Part of a small language model's weights: width 512.
MLP neurons of a small language model. Each row is named by its layer, matrix (down: output weights) and neuron, and shows model dimensions 170-340. Each number is 128 + 24 x the weight over its row's rms, rounded and kept within 0 to 255. Numbers have three digits each.
A block is one neuron, or neurons of one layer that tend to fire together. After each block is what it responds to, as a language model described it from the Wikipedia text at the highest values.

L3.down412:159112126141119065176134057150148119158151135128100168123139116121129096122096159096117153134118139085123138134073125102139121116158118172129104142117108155108173101143082124125111091125166155146146123080118115137159099120110129148177113156170122125075135117123122075145124118097114129103139105122099115145157096146179098145178149100124156152131065172123154095127124137110130147127132129123128102115108140095133142062145095127120125168136120141160127114083127127138084122134144100129122126124052136089097071096125
L3.down476:115148154129145142130130103146137125155139114124131089107104154142146159097163141106094093155115148128100146142087114116158100126151134092133132084069079157142116138128151138144105084113161132147102130109163126094102109106130105130115112139110143158093103144127127107112128113129104150135181090164106084108093123108147128106141106115132129165135142133182109096131075128130151118113160118140135136105139093147116105103115119147117137084153158133129137121127129078144144135130104154136118120129088111052157084110109
L3.down602:165125157134113080155107154154150138096145101127125176145152134163143088112084123125090111158082110116113128155159127135111118120123095177112097143074098134133148126135104155118119114119104163122127132126130135082137130107108086130119086140165132101170125135105114072119154149155133136132097104134091126120117103063125166111101106124116186143181086117132151124156136146130141112149137117088101138126129091109106113116116133136104087118123112146123125124122095113071103115121174139146115154117134113145135117144128
L3.down822:111107149145143122151134136134104152115118142124108101153110136122162098130137140119094107125124126138175153119123150095148150111131104133151146138043152176120144119095141164095076127093149125144122124157102143136087112144122131162148116131140098117096103119139165109125117132166111100149126119139140107128165140108167165104140096114100133145160138127123096151121118107144149117108139118097084170100156126123141128126170145149115129088119146127119084156123139178146097127117097110139145121096134127140120132099128
L3.down888:139105133130119137111083188108154119156117102152141122104126134130120163103123176132145089153103144163119119172127129132116116145128110115168104133155111090111115083143093141128144149124123051114134143126177163119130096092139155126127136128104152110113122101107141144139126158112132100139125128134123099096121109090156160104081143102175143154085158074152135132095140097144121161102174121130121178124106156079137120108078088117101120156124144130115108119122147121134135094133151139147114128154100155130116106175154
L3.down973:123118152121169175122135125152164158162125137100108135114116137112127133116155146127126146123111108152170117129092079148152125097131128142098108157147134122153138162101136113118123141134132132102086162125208094121108107149132169142104081109078138123139156176104107150096116144132133105150153109112126119101123101114141106157138123141146114136083125102110080139130101117151144116097127129109142126101097095103109186174155152146106160085107140155125103170158135118162132120095135121167130118109134096152095097137120
L3.down1189:108132141150132114100100097135117129108139099143127093152163159106111114123094104141108101089145155134129123114148140139112139102143076119128058120096167153133152129147150124153129157088090106097127124155145178128128103111070166127141107157093182114163098115128132112092115114101139091142128102141090128129165112126121130145142157120107150188156142104124144129144096163143083107075148112119124150114125117129081145155139111108090129130108160188153131158099135126120139107128128144150114134122119149112139126157109
L3.down1913:120126104144100100143149145149134110142084145090134180135117123127150159115135161116110144096119111109128135124148117132119159095106124113137143127127127150126104155083166113127074113123108158126132155104116107077087089107128061104122111125155105138103076178116157130121118166128140155131102121115101159101158124105138133199098162089144157108113132138103114135085109145120089118128169133122092079101103110113083104106091151139101162129104112181122105142115130120122077118141127114128124104092098118163170098101106
Head nouns right after the definite article, usually before "of", such as rest, effects, consequences, front, mouth, result.

L3.down155:119139124126118109114100175153128168171121172158134117147105129121117147144114092100101141133106103113120091111095158129109172150151094124170102128117087095081130147105155129123129165149100157122061154113095123115138157128119105153133102128122175163101166151158150138104138098137162127099136121135108114132151132103132118149145138117083131144113113153122143172164078124116127149124099123147168147132152122145145169116124122108117100130120189122122117134134087136145139110135133140103087131165162130154122124151103
L3.down776:153133144094085110096089110163135141171123179123120154134101147140162153162130149141107138137091098139144153137153101100130103111138123130137164120117093125121135171153118084112100135181135138125106168122121171176113146115157133149084145125124195127092194101135155112090113098142175105141183101150152107161115094130128146168139106131109098142110142100121112132162145091114126154135150131158129138108160133114151146093107100146119107116147165101118108107103097121096106110132166150096098147143124152120135122119108
L3.down1322:111153158096157101104155096145179161156118135139142150136125107086119121134155123127142138143149145086067108129090078114136155164099137063138119152132072138153130145127132138099137162161098111108146116096075125124119099078161112115115133128103132166146147124127173111187106136099167137138148125138156116123094192115150143131147125155128143159132147097152103154113156083112120119116068107173131078103114130145087171149145117101126103145095144132135083121102128139131155142114131165116146128133123111129084130128181
L3.down1473:130113182106107146074129108120115121116164125136108098097130170075161088177116123128126109134089152134115139137199073164157111154086157105148113109126134134097128148102161089161120128154150138123137127165136156127121147106127120106114117145082123123141173108127149074139115145100165111157139110142193095137175133189080154127127146163132160173136130147145096135143098151131151127131153123117129144107145148081158116138098098098162142122136097119136113103112073133081128145108135154123123122167090130112140125125135
L3.down1543:148122146104105131142142152118177136171141186136106055101153142109146122121128148128146166119081081126096105112126099106146113118119157122166143163140083144128101163164107138123163126139173123148110136158116117108137164121102108161141108159132142122113112135133140133151109126146188132131137113140107135137113150140152146098181104118131145119165181123084135136130109162130098098105109100127129147134150115172142171159161080125121126135155139119108077119124147106140078144130189088092126135147136122119151116131113
L3.down1649:131143141096119126137142141150140160126161123155159121085087091134165109173138121128154100093109122122118107130123120099143116105123155123161160137127117115120113124107159113120142115101082102063110134116130144099159154097141167131133108146121200125116142119149187136055111140146143115180140158139136131138143086128126089113142149169108134141133163136156071144104140108113128106138122114144101151130121127152097126133116106119116104148165137137101127109144133077103099072102145098080144101119136134118150109127115
L3.down1895:128128127031088139121120094162132122140128143110168102124107129157133130114130129126127131118076151131139130138105109110144116083105139102122173101108076154114105138135131093129089137132082132107162152151121113170102145112174095113112131092139175164123145096151111115107100120151114128123124118185161134165117124142146162155118123108105137117120084112134125154101140116101115151111148117157101130144145104113179101101130111162071128164137179102108086115136144151130112139169103144105147104102093156149156093168085
L3.down1971:141107151126077122102087110166167160148118110148120147123107155117130127158128133118127142109123122102097144134097109085128164162084122105144129147130115130155152097164178154107139136142147117121106150116133179178140171129102120155150132109122073126118135140128157126143072132122159107169156123094141108156128070176130144136157129109147145140107115151112128134110091091152141141141208101161122119110148121140146126131128086136108120138117123102075106156184147095059108116117143120128096157104130093113132134146099
Final digit of multi-digit numbers, mostly in table cells before a pipe (2,524 votes, 38.79%) or years (2014); occasionally "of" after "one".

L4.down415:087107101117117134087178144165113149080121100121152108145120091126126158168107148072083165142112159146117097119130112109094118177140151123165095160108149119137126140108142095098119134156137097116096163125089137162163131129071124119170115123115138125129113096130093140125118109130160145147149137116097147142124140115137118128136126113139133117109144107111133092118110098138118114216130151100124142153172167096145143126105127124093092045107138176080111126070134139120141119102131103097152110147163138092151118096135
L4.down944:095184094132072085117153112133135121138108119147118143129123110140071134155159114117180137176126149135110141123120162107142116114145150100140152100185142121117154127155179112106131114088147092122134110093129141102098114103153102108151130123158192131119105166151110137141139129117119083129118121146103093119199128082077118132102150137120104107116139140113119157133102125182121099130145149100097111087133145159122121158121076167108116129204135143108095097160127111106139133104133108164118103142168104115115142110116
L4.down971:131142138156102103156144190118120139063115096124097104121116148141132120183077100114135140165138175142180128159115129078126119141106171175136144109184127137134142134150117074108147159145176092113110105189130142123187132122108157124111114125108165119101114125114141112146153166143164154174126110133092121142143103160130130091142069091141120154138112129107150118128129123118132152144183108112105093129134132163132133143121087133123171111164122127121122165171114106174123087098089110148144136125092119152104107141147
L4.down1124:134115156113146098134170127158117153107134138125169128155154136134125131108091172168109123125132079134142139074110116142128081117124141141103152133139139117117120100178135089100099158097154144124113153105170158145134145117088148107146134164098111126103144150139134144107138091157091134106119145148154096112110132138146112106148147128090094106114136153150134113124149089100136133174142098121131107146126144144142106100131139144127157124116184093116148128064130112135150131140142142163123116124151159120089159089149
L4.down1233:165065162138120101121132117134134140088115100173128101174104163140106076118124162173125119136105125145142102070131158144115146119139168146108095113163121141136142133104153105124150159096140143108126147123112109118132169079150129122071097118114115179138098098141124172124117142166123132137117137118175122142102116140162113107118122103105134140133166105115129118125123151107158186166153100099112112142117144133101158115147126173146137089102124135156108163126146171131145114170108163122066089113114139133065136141146
L4.down1391:153172154141130075094175098143103141123112082125104120121105110138090122135111112107183130129120138146095124126101125122148144129134142133124109147108122152125159148141114130086166112132160120125121158132087109139150136089133141122124116097097130117094176165113103132135117127108149123110139134119122157115160107133084127139139140135105146113095166165145116118111112122129119090041165092134119122084117107142136121146108133134132118152101161131113089126152112105122158134068107174151138130085086112167095098159102
L4.down1800:118107110096114144172173144153156138136090077168139118120132136114103118128136081133128149138122127129138089164144096121109135090116135132152138134138088103139119131130137148131136126093176128156102084101101150098180197103117115109136109189103113163119170151120097148170118170145130097143101129150117102117184110147121156113148093121156175139125093110125140095137106109123113130122114131153125127132111113104157118142122082141117129167118124141128099099158114111088140093138112130119130119140126129165112122154112
L4.down2037:122177107142131102161137111130153099153145142132169142108120131172148144187117154121158114112156162123143147149088160115144162104102083147154142111111124109117140132117083113130103147138129128131132161089130142121147157149095118097123170174125095166119133140146145118157121145098136106070131140111132150154122165108078146183141112094139118086155129094106131126131131126136133112141132137169119135140072115074151142138120133143119176112123119138153152135127153084110127101130115109158160111122128148124132098170148
Mainly "by" in "Preceded by" / "Succeeded by" / "Edited by" infobox and list lines, plus "there" in "there were"; weaker on table headers and list items.

L4.down206:167168132133174100139106124179137188114124136140137146102141123146131152132118134090129083128116110087118143164129105125091119112122145198138109137161118117128129090168135121123093136142159136108114158139144168128117130167116071105140089129149185164142138144107137157165108123135120101116156148112122146124135122124125158122127133135113082120120110131096123143150120112091132123150141105152100120115123146123100094079112148150133141141114149171142107112156118120129140121166149093162085154116073071140119175161147
L4.down347:153149125086141108151143150206155153153136170160150090118128134126166126095137120149172155070133098106171136116104158114161118137099124162156106155118125102121106126158119103126144098152104072112129124098130155133125074120165093135145122128123144130127171123094141151142119157092129082128140112122181175124160116116120112099158160146147129129131135138137104151134111133121096083142128108119119151141129193161141138119176132122120090119113136130128143140144138176143136127136137163142091098161116106123169115093124
L4.down487:131090119117115173144140116125070119152133099179106112107147176109093122136103124113163098153103144118095138159125146117126164130115145113098100089142125087128117139109092106103125075121128123176145153114125169137102108119097140095146122133139099107113094107158135164102123115127149150128114065112141112116128106110119151086150164178129129115148139129174197137070161121111146107123136120091149119192133125094061141095113095125166158127081100145122148103147126117110162153118121136143142114082156136094115098121098
L4.down536:151136101117170106139138134137158151173116108155128119144120139134148129112123180141129102099084107125121091161116109097180083152102133134107088127127124114093139086101140103090129103117121138125158147144104154106130076121113083180162113150104156093115109089129158128118148085118149152107120135135149087136157118149118151131121157158126132161138106147160128129172104133117142130094117127145102138139104123093130185149165143104132179129125110150082127131122151141156134123161148117144145106111118138101130159110108
L4.down579:091157188094106130157128151159156145121122165167135132128181086115112145153139120136156142123169056138176114126103144143125149155129111127125099113148131132137115103120119119130144152167156105107111117169119095122126135110140113103085116133123146096096127126145110156118180173147102179131080141120106138122100156078148140093133132200113151135122172104125126100135138127114105119134172153141149113128099138161123128117080089100105163141133081128080095080169147128103082147130137127140149139154144126152130115145138
L4.down1326:144114117138127158146164149115138196096091146108134108176127116114148143130143123103095067119128122102117146099116127131116117123114127127148145134091135125146093141135134174109123125153128119165127092126112152111125132132148098142159139074106149116163122161075105147109128160187161149127145153143125146120126147162127149144098144119144169134139112156114098103138111153105131136099127130128146079133132097112182100131133142150169120120088104120120115146139105131126113146170151131121123153117165151117118133124164
L4.down1446:141117112121158096158160095113139104102096158181181137107133108156091131125151111109113147089111149156126117092152177146148142118130088101151096169113140132138155091132114127113111124125103109135123095144139107161118144144116120159116137133135110105136130127150147141179203116169152108170150163119137128136111148127127144167115164130122091123131122167074094100107165163095134102094105141137153142143169173128129153128114101097129093171155098120129104124120127101120116136062156151135129090073116127124154128162128
L4.down1899:105142107121122104102094122167101133103106093133118122119125145154143152167140105106123134094118139128134132126078105178139120124127099115149182113096144135188128111135135159174147116078116124134119124069112134119190106174151116143160128111124091127119160129150161153152097155141130105174193134138132131110104128117113147106135099103167135110143101120137073142142123108130136117104153100159122147118118133108101159129114151123141112141153146124158160115112068123100112099118115129154124153125095121143136131117148
Pipe separators in wiki tables after a score or number, plus colons after infobox labels like Party:, and "of" before figures.

L4.down210:132150140124170133149129138121129147149147119134155153128138126143165120144112122171154114125141130136132105123125118120162141100125149132158130153119194153102130146137128081101173113156111153122149174146145141111137166137123139121167175127145165161137106104146117179133139096136139156156150121140133166139108150149150118151091175138143132159143184118119107136110139131117142104164161099156120145128163145121149124128129106135154152143095090118132114087128104109141105168129115133149161171112107118103133132075092
L4.down432:112105101102133133119136149123128099127146102140143103141127091157148101156129140112113172097124109147130104170136149116127102085119106119152138086097106152166104159129128127155161129133117123115119161129077096145131078105117161162126114143128142146127092097165115075113112145114114160119118120113122103155139138156153148090065151134135122118107140136156140097155098182156107126144092110121076095112140123120127097157102125164161202102087146120150136115104130131127174129199102164166123158097103133112131125125152
L4.down793:115109091120100086134141161146164151106144143115147132138147150123171136118127140130130088098107139126090115135141169142142109110119107117119084098055115069167085112139112120111148109128139116141121169154162096114160177122097111121174125128110164154189091115167107122098157126138169194154125140103093140155130144114144153141121100099137140102138104156111075161126166098100102122145129118127133119117158102113118123164088122143090107154111166152165131213109119094147138144127177104138107156079159118071112144143115
L4.down1306:123110120114144132152137116117104108128125143116140105099134163111089143114116102187094137123158167144117153119129115144119116138143136105147126148145153094135118135139105085070150124130129117112096116104157140105100118174151075150162121158124116091110083104150120186099169096106111136124161164127107106144128123125121119195124144122132120142115160128109148118127139111105144100107093148114080105143162092121085160108141106122121118143153148102136183119082136137092115105140127140113124181097155129148089141143129
L4.down1637:112149104142094124077120056112119179081060150150111108151166111150133143108159172137111100161092111140136100120138131154134130092167150089142137127164149119157103140111131143152142129128128111147127123083106134167124087116157150105140089122133097160100150138155128130134125121122162140107117106135151127094141140119149087105102134158143154108127144124151152146153128125142154076158122110120093093122143107143093127151137126093125115141125117156152116153098114112089108121189080138127158103118113125121131103101142
L4.down1660:138105111147119156155120112148181122132106115088099147146102154136119149156147112133167158141089121147152078125113135132142129132135108119138109139167138106099116130146138141142163146136157129141117121171172083124172128119107154119122091135170131139156133124131174149139079118116153180151159156119131130122127131130136115145136139116161103059108126150155132119139122151113121102139119116096163176163085144139195083125138139142154131143115115096143133166120132122128137118130115149111115115161160148164131185109152
L4.down1821:128133113170058125140116128096107186165123139132146128115116127130105168161101131169190098162174126128130120129121095122166101124152097138085106139158124119137115115136144113160111124132126153133078151155169146125119084077077120096113164109129153131131135160126096143081145132121122170108149173119164130125109123141157141150111142097109123071143155147162134139123120106152177172114159115139135130160140112167133117120120152145116102136148134103122112083100115124141171130118138141096146098125140148135148136130127
L4.down1854:130100122106136133117120117118125111154096149146066137142129069144114130121142148075156119149145141148154144120126101152125155121090130123165094125108138122157143128165156093108117144138165102145103177156119101153117140135117125112171130127125134077092110121161120142172098095149103120105138168157156090119119152093165161079121117111131130169181154129121185120121079115108154125138135186135159140124119146112132164123152130157111130136135137157131172146139101135096118112147085123148146126116151168105123143132135
Abstract nouns after "the" that introduce an of-phrase (the help of, the will of, the reach of), plus "Dr"-initial pieces (Dr., Driver, Drury) and mid-word fragments.

L4.down80:136169126171137149108154158090122116086165150130148132163104126089159082131135152086118157140146124089092110136101161116125137118082162123159184113165113102112142155174153135109159117135128125136146145078132131083109163177107146120136151114098156145137132126130102143093130117119140143122152115106124105143144140161122124127133123098100127123138118132117131102124096125094109125151096142162133159179120137119138125116145140121105109126110120128116121157151149105109116112104085114142106169121117177120133106145144
L4.down124:116112124157094100150126135151129116125159131161100109131136130120114125134104076169168097135132082135136132112141181168134154129083105081127055121151150119127117110127166148116153113164114129092154146130118122170176132115118148133131138155133149112155138123141138117159126108169112083166136130120160124100136102120102113133143086148130103156095128136124107151104103145145108112113140115106091093104148124131100131096128183140109135133103146119126107144167091153129128161114168116075106152133166104104125188093143
L4.down745:169143107135097165163124149123111190139109120127175082127112153112120106144053152123094141138092073106150078150128146142128132110141147134178128125164128135085175143155154112131147118118145131106148157090163154143119140120106152152138159168068138165144095140120114134118163062139139154131141122128130118118146117120155162136142093169110144158114147161129122123143097153146108120131113096147137110131156152145136138076141163154139132133158114138091139133122140113132132163100170109138119117141109138107134131126129
L4.down848:134166076136121133151115140113106158114157134124130155120113127100129116167131116181099118146091106097154102139122113161124138119151128120147111109166121095128129142181101129106126111138143125099109108088136104132133151091158134142117094158138148131151133167109129149082100096105136145117145085126132142113164120118107117173145136116128122123129124133149119124101147127067140151140104139085120126130135098154124127088128124117114124111145082099127141129079156111131112150150144150141118118107143104109150131175135
L4.down899:140165106114134153104104139113116170125136147150159166133121143146120060151092173144121169136137120156116106173161131180088076108149164162158121168149144089069160166140146118108139143131113161111129130090119121103102168185133160165116145158128167126109112140171157122124114099141122133114124097071170144131144123138086128142154117142119076096109154145119103130113108128169116151137132175156110159130128160165132139118170120134119093130114102137093122153118116111132115134105125151127120121141135144077111158135164
L4.down1052:117127145159114108106169122127150145174163137141186118136112160132148148102081164089147128146111095129136072117151199145143136134161144156149109142125153132093107123133186132077124098132121128096154125112167130084129138143153137112110146134134092095106103143146122116148089154168161089124138127090127134147137114142159110134135142126085113136135083145125076111118149153096101132135118157077141153097112104128130149131134129163133154161125138086139102117123120114090090175076080106104082082123110121116152141147124
L4.down1251:119122081109139136099138159172127165115168106144165118135106142180158098140128148128082114125143150130093098130111128141132119107100145143134159151135151128071154158127127168143164120158133136123123147156122115135108169153137116169144171153092138097098116115120091104137098104135139124134145109149115141121146092121111165152097104122133103109086101111157163147066103137145089115141174127094094150116088116143099139117136131110132141161113104113119075131115108131119110135109077124127163110133127146103088133137165
L4.down1472:122145136125126108174117161120107139110104110122171104141156153145137113117133114092135143120145148132152119108132080136130093153165097100151122133174129188157154140117095135101107136084174088113133110141164118128096135159109169136132119179067164114103138156118107126138132121141143151120110130121150139157100123140113101177160116145159114160136151127164171122130154148129099138115128087092124137158141095136137139089113138107123122107151084155112122157141098153085119155086107167140127088130148130080131129097102
Single capital-letter tokens, mostly O, U and V, that open a proper name or abbreviation, such as Ooty, OTC, U.S. and U19, plus some other capitalised name starts like Mar in Marietta or Michigan.

L3.down418:140124086148087127147125155131129149102133130133144131081174117152149142154123136132144148150102118125168135134108115128151169130219138166118149158130120106155132091182117149089163147114142131148160107122149123112136180145129123145141149104118126152091129148146139141135118111108141139122104146118127135098131103140147143107117122081136126089146128144116121105102148133134144148081124137143147133128107096154103166113093142126116117084146129142177170111148106126123109095163081120129094096123101099126115097108144
L3.down576:095092100136162090114102200118135125124120152164133123175151139152145135142093139199047144140165190093118130156120165147118135123157170092119105122112113148106087115115175150139172107121126144146160132093150103149066126161122139156138144117108147132120081126110150119139120070138115174140090146113174150134113114120117131130136088121175104095139126169116088142094172095158099131159135123113130154149154132141173141090130115124132122126162126104116110132123133125133171102117117131167121120122094158098143109089149
L3.down1072:126091111125140127145103098119131136106127150149154109119114094104078134116115152100090154126110096114109131139121167148143154145156138114139099168150160074125144119112150145135149098160092152151114132156081142082087187109113130148121153141108124111105146095122138126137095060127096109138166154129162112097152116107127170115161140102145097140109146132150126107127155124121129125152137089137122115134154153118138122102143138124149134189172129117133110127096093095155131136126132124160150117115064145076116152153135
L3.down1117:144159075144141137110133102117121123106126149141130118114100143095134146096108130116133093153153127124110128114110158073150160117119107071113141112151094120096118137168163118155139143167129145155134123090113100126150146164120148114123115112139134103134118122124098107084162103138128082128123107141154142156135130130105120106131138126140104128153124153155094138122097102170121098148118097105098142088134151115145076132168154140148091162172102113112119149088131120132115128111170125139155136151093125089097096179088
L3.down1371:136164112134157133172102089117138170145156131154121072133135127128153134099132141079122142124168167079120121140148094156116119113149172112139182122119122126100149132156137173109123190150087114130139121121135109138091097142106149141088172145121126131129114160173087116091084164170103146073110149104125133119143173148107112153104076127083149060118138150124154134103115138161113131155124152105116142082103075169160114116158142172112119162151106126092156140148129093114118130105164161118136138116120144118113120102102
L3.down1736:092089096139112121123114164127117153116078134125188112082149143128140124104109108128148137155089150101129120143117146111169149100100134142093095167110138125139157117117111130116165129119128131092124131126134136118121076153119113116131137155102122147106115158139088147112163092122150153164094142168150092149155110098102117170174073163117153117096128123157106101103141115156074112152122126127120135073137130169097133113173123096146135101160114126093138146135112116119143148103083098149203114106094104135114164087140
L3.down1965:117097157097143095127118131126112112128140086077165101142115110139118135123064113122170144107100139073119147118142156126146114134161150108121088139148130113132127129104178139093153108138144136149145135100137102103133114129125154144157144162099129121140126115129142145160124117133127124126138146145139140086153142114163190151143184094121129135130155152142086124126149119123123125156169094077126128136144135158108150115128158125105092131140174095131119149102129169134143141078150104150131140149130143100157147138123
L3.down2016:140055109116105163160127146116112111136102132114136120145108106134155164106112140145132126158078143113166084130090142158108084127128165137142110139124141119174132122146105138119188105139082121120139144072117126188128135130142159098132121139116122098166150107095108147131129132118123130156135112093126098067143108147115154104089107144130150075118140151104113104146121109127119109111160150092132162132163116112120121136164142101106163127138126130125092105128079185125134120148087120158148155122133132132157122114139
Single-letter or short first pieces of names and uncommon or foreign words split into parts, e.g. W(ittgenstein), O('Hara), o(glu), v(ellus), also W in results tables.

L6.down196:129137113148114125105193171075103179118128125119136103109079115134157172119160124106132117133098136104098126122103136106117149115168118150121121122104149157142127088149105100154123093108109060127126202097103145128095131114132138128091107130138140137116142205101142119117141120149128096129117101150155133122156153127093119128115116140157130128145119147142099126141087114136122113170095145100105155122083144131088176142084101104097138106141122147093154169126114112114141133107147159164176161132135123109133123147107
Abstract or action head nouns right after the, his, its or their, usually followed by of or to, such as effects, use, ability, role.

L6.down1466:136117213095093124093165091154129133112146138122128085126132120178145155136113163117146170128099137144122117071126142139117129133152144153108138106167163108160139083110108118127132160163134171072100121149098142074123117096108102136061099140156158131125126120114121114091119133144111109138157092129133119127130120161120120130092070137078120171142174114150092095151109130178116138144126140113113113143136139131128141123099109125105113106115176139128093159144109150177143129172140120108109156137125119134122106106114
Mainly existential there opening a clause before a verb, such as there has been, that there was, For this reason there are; more weakly, table pipe cells.

L3.down23:111118140140119136124153116139135162090166163148114148137104141140133111107148126140124129094118126141159120083148167151100143117148153103121141127133120141149116148099119131085117114131157111118116159120143131136180154138116132101071114113111119155131111142153141137120131151150123134090112128121120096121110111114136147151130115151069091154148135114156152103109113140120120124126169073067154118093089131137095089157114118139134155052123137141121089135150091110155172152161124143133108133105140103109117090117160
L3.down24:075141142117160140138108076099133175122135120104131133135138141129142155128059174133115137155096145131124139144150101116106146124125099148104143097136077136139125170125160128109133138103060132110126119149134153122116152139103112110124143109132104115162130148109093172114119140130121145142152128145132123122107138154144105142127127087141134163141138146140182144103122101152101084165151116093144112119166135163117120179109083113127137085113143150145157122108073145116095124162167133104126156157137116086143134148134
L3.down312:090135158115098123135117125145079164134139075120105120119157126141147095110121132091174075172123165124124127128132138133099146176113106157142143145118126140130163159162107106168127142087156120126118145126141179157135146128128134084117139168116104086141117135109113166141112115129132133104148157129143103127176142126104119146091114140108125187099099140127102148103174139132135167114173073164111130139194184109141151138116114147107142132118136138147154138146133144151144163127150131142130117133135123151164125126121
L3.down847:110146125093119173179147112130146132133146119093086134167167099136106126167099147137122123143087138116110123073097113133139115113145156161102135117133143120108173158146145130103106118103119126120118133152143155139111168140118139095130157147141162109169119158109100195141139145118108173070119158139097095178098119144137096169114149133146126136172141104147110108118134142106129119158120113148116130103151116151170138123134083097112129125153154176156121150146095117094136129136141116104113107121124144117061134129120
L3.down934:081112168152113151124121142160124125114125107136129108100124106164136117094146137179162093138155155103089086122135153103139115160138130149144133109166170141146091139133122136117122118144111134120158122123127089111181110138171149140133169179122083149118162155091118146091132140153097157165126140122097102114093179144100145115158089131109092125121179111124150155128101159121138135133093128138130086125152116125129144192165130139098163144112117140137133084117152134101102130147082123162110119146116101110136098084090
L3.down1027:137104143121139164129147052143119106092125122119141089143119108157137116076118152126162150198126139155145148084124143156129146154158156156116157112125102118114149100090145107132107196094149111119109142153102133119101152137135107120102104111132127143117116134130131136126099129145123112115139130127150144137166167115148125138096104161121111151163137140148111130121138136119116150180142082128141118140128131119143163145109139146078145110127131211168078131139143168160154135160122129130106103145151130131133134126176
L3.down1041:162090167157157112099143125098119122128119136175124145114119151109099140128105083118130142135118181140182112070106075128098141111106117132110139117119114143134118127104126121129170137125114135047126090130133140113129173162088156164119129136121101146134127147120153146072131139093121128163160109134142124094105131171146130140110127129153133191096168143148124113162116142108143080163132112114126146124114123131094175076143147160134078080124148114160119152113183102153148152123125135141174141177115137116127135105134
L3.down1408:126125131129132107113145095094064124150137129120154138133123192095113123111117114132108125133133113136115092122124114141133153121122103124121122149117103133119103160135139102122098108139145114128123151160167109128151162128104122118113089135139145126126121144138101148091114103160110125109085124152107103148128164137140120112125084175129159087102142149121142142133126121148127127110071135139127127122104123153116109148102164165112158104122160156101163187136132122149118127097156117151083125092174157136154160110115
First word of a new sentence or clause, mainly existential "there" (there was, there are) plus In, This, As, Her.

L6.down2017:090156110142086105167118119086100149121128066108112132165172118138148110124113118172133122114123106137152143083115107111104122082112113145125102110113105097116133114128121107103146129115115086146106122085098140156154131135145140134151141150090139168122136124159138128135141130108131136121130138129114129118116124158147104135110128120091151142143123109120171092168093186133181105085134135151119147181091145112133138107140138110154116131109125161124135163136183107106146130138146154126164108140117143128120137129145
Pipe separators of empty trailing cells in wiki tables, mostly election results rows (Swing, hold, vote counts); also constituency after Indian seat names, sentence-final periods.

L6.down87:134082119095100104141144125127096140134150123126119162120106120131137067113102109142095164153105144099109104141154128110146110149127168143099123107166144115059127114107153141136138155143131137096156125120139107106121164114148131140136134135151163123153159140154146107123108109130129113137135184111106105137141119108117150141142120118110092096117117082132136078174121192155129122116083126113107107080142170098150127098177137120133121151160134150136161149158098118128132147095123134124104109146105167114113116099152
Short opening pieces of split words and names, such as Cl in Closet, Cor in Correggio, O in Oostende, plus coordinate digits and because/of.